config.toml
n_layer = 8
d_model = 512
n_head = 8
n_kv_head = 8
head_dim = 64
d_mlp = 2560
vocab_size = 12892
activation = "tanh_gelu"
norm = "layernorm"
norm_place = "pre"
norm_eps = 1e-06
positions = "learned"
qk_norm = false
attn_scale = 0.125
bias = "all"
tie_embeddings = true
parallel_block = false
init = "uniform"
init_std_qkv = 0.0343
init_std_o = 0.0
init_std_up = 0.0343
init_std_down = 0.0
optimizer = "muon_variant"
lr = 0.0122
lr_mult_o = 1.5
lr_mult_down = 1.5
beta1 = 0.9
lr_head = 0.00649
grad_clip = 1.0
warmup_steps = 200
schedule = "wsd"
decay_fraction = 0.736
decay_shape = "linear"
final_lr_fraction = 0.0
batch_tokens = 131072
seq_len = 512
doc_mask = true
train_tokens = 1279000000
steps = 9758
dataset = "wikipedia_en"
MLP neurons of a small language model. Each row is named by its layer, matrix (down: output weights) and neuron, and shows model dimensions 341-511. Each number is 128 + 24 x the weight over its row's rms, rounded and kept within 0 to 255. Numbers have three digits each.
A block is one neuron, or neurons of one layer that tend to fire together. Before each block is what it responds to, as a language model described it from the Wikipedia text at the highest values.

Responds to: Article after "in". Indefinite article a (sometimes several, various, many) opening a noun phrase, mostly right after "in": "traded in a trade", "in a 2–2 draw".
L2.down151:128125119130140149149124155126171138117134122161143117138139133090085133082134180117107117101110135115120139150139123137135139129083108119133168104114131119115141094083113119112134087103146139131102112129106108124129122134100158150183089141135123098120095137092109141107165114087100124102169179136139153154148131120114165062089151097123104147135123089134138118124107126148119131124101153101138153127105106136141159133138121128131160126164132113114114154077119137130101104139125137139136187153092117072139121099131
L2.down584:126136145132100109104164153161137122100148124121112100139153149111141138129116087137117129129177135147130116118104135120161146114128124138114157168137102099130137114110118112122136120178121150163130103175104106127110148153115157153121115124149096123137106107123126078096135104126139095168142141144092137151151099134140130143069135118080128142145115140095135136115130149100120138148123117146129146139151126168128177102136082179089164113151097168161127113106124125129150191131142134098094152141110139148108136122163
L2.down896:062165172103143091113098115125154101122138103145100128149099112099106101102103093122118114125142131116112093131164118123172119151108159193145113105146089116123139096141125128157142156148146117183139125129127187134134145125111107151129123093120112142148155109145133114126113137124118140119122134093156140126095106127124107104124083126114146125128113154154153087113125141151117101159148113144095117138123131117099147151118127164087144122143120181153167146136087089171145089128196113116097135127154098081129094114140
L2.down2465:153123124138126135133120085115115112112141119115108163139102168109089118136166116135122156118086162131107113119153158118146149107097122131070142149142097102121174107144131148115154137141127121140120108123134155148147130132130078121097148129129168128169130117150123146120122083110156110119162174094116168099133138140160131133134120133119121135119165113098079151111113119127100131102162152099180139116156125149083105099124162129134157087104131089109126163079153140091151106138146126113150164143137136104089108127135

Responds to: Indefinite article "a". The article " a" (sometimes " A" or a lone "a" word piece) mid-sentence after verbs or prepositions, e.g. "into a mood", "was a professor", "anomic a(phasia)".
L3.down1378:150109120144129128157125131108223124087108098116182117154126124147072156150099134082081152112080157088119107130077128112114105126101146129149146093140117127130115101173141081163151106154153105109141102173116142160134126142134124145134140155154143145146139140082118144107158080150114123121159125161144138113138146146122122111144182090125127145111150110135136090128132116146125072171109122109116112145117117148124175110113127113146151104119146143118136148095165131123105071136180169102084112151087172111118086136146
L3.down2171:122134155119120141130128128139147128126136113131115105133124115134121096121083157076121124141128093109163154144138172113107131134106130139130137129129119097137130083121151075121101157081092082181088100127122147095111140141140102114133134115146165090132123099156130133083103119117082076142119143164125172126161155139112123112124121113124103127134100122157140067055113115148122107123147142120142138124140143112169090152127098131132124110128162138153103142069112125128097110144108129133160123116121149078141123104140

Responds to: Country names and demonyms. Final token or suffix completing a country, nationality or place name, such as Roman-ian, Pakist-ani, United States, British, Israel.
L2.down311:131129107134154152092138121119098147086109105156137145102125159130128158148153148128154121106093180136146182144141149120134123068146128118120119132136114155126121137146119157134148081162153096128123114139125169148125136156172099091110122164134176117137113165149126148102095100099118135130116111125121114157113126177107120107102113124106144117144068128102165095120118138106120147096132168136123133167090137101102092108127079152158119122168121099146118159138157137130151073155116172139138161143124142137136108147113
L2.down1684:149107155120145131181106106136144083136165124137131122112129143144141122156093094104140136134135107097096098123103109095109180137152134127080133098113144128125155081171101145130117111171137141144073120128147105136192168134101119167135072160128136123127108133158140117109158195129157157132108130129103177146115172097080179130141159122126137159155165150109121115087132120117124135139149118153131157153116112147118136155145158157122139155135151129133124148128117145150139092108140163139179129118120137083136107132098
L2.down1811:123113157151131141082130149130136100110136093128153153106141127115168139143122136105100117106081177124163134124138134109090142148176109165151154108134114146128119118127120122170079101087112143111119133134112151185158143112087104092104170139104130175093127150130145130131083147130159124120138091143113125144100103135138098139117144115097101143160136113098106114118122109101192147119122155115126127108115178141139166115128095162133078117158158130136115159143152115140140088100105125118091121138139150098116118086110
L2.down2507:131153133121158136144166112103134134078108157132106154125110169112132140124079117142116057138172090087121123135135133108132145155133130124132119130093117122145173119125183148156154102129104112136120106122113153141144129161161152158139146119137113139116076178144103097117136174129144136183103164141106090158099137126182102100136101114132150134128118150117172085095123140088135141105124102163109172087126151093142154125139147160099132116165100130146109111172127122102112134088132130139108121106101108140129140162108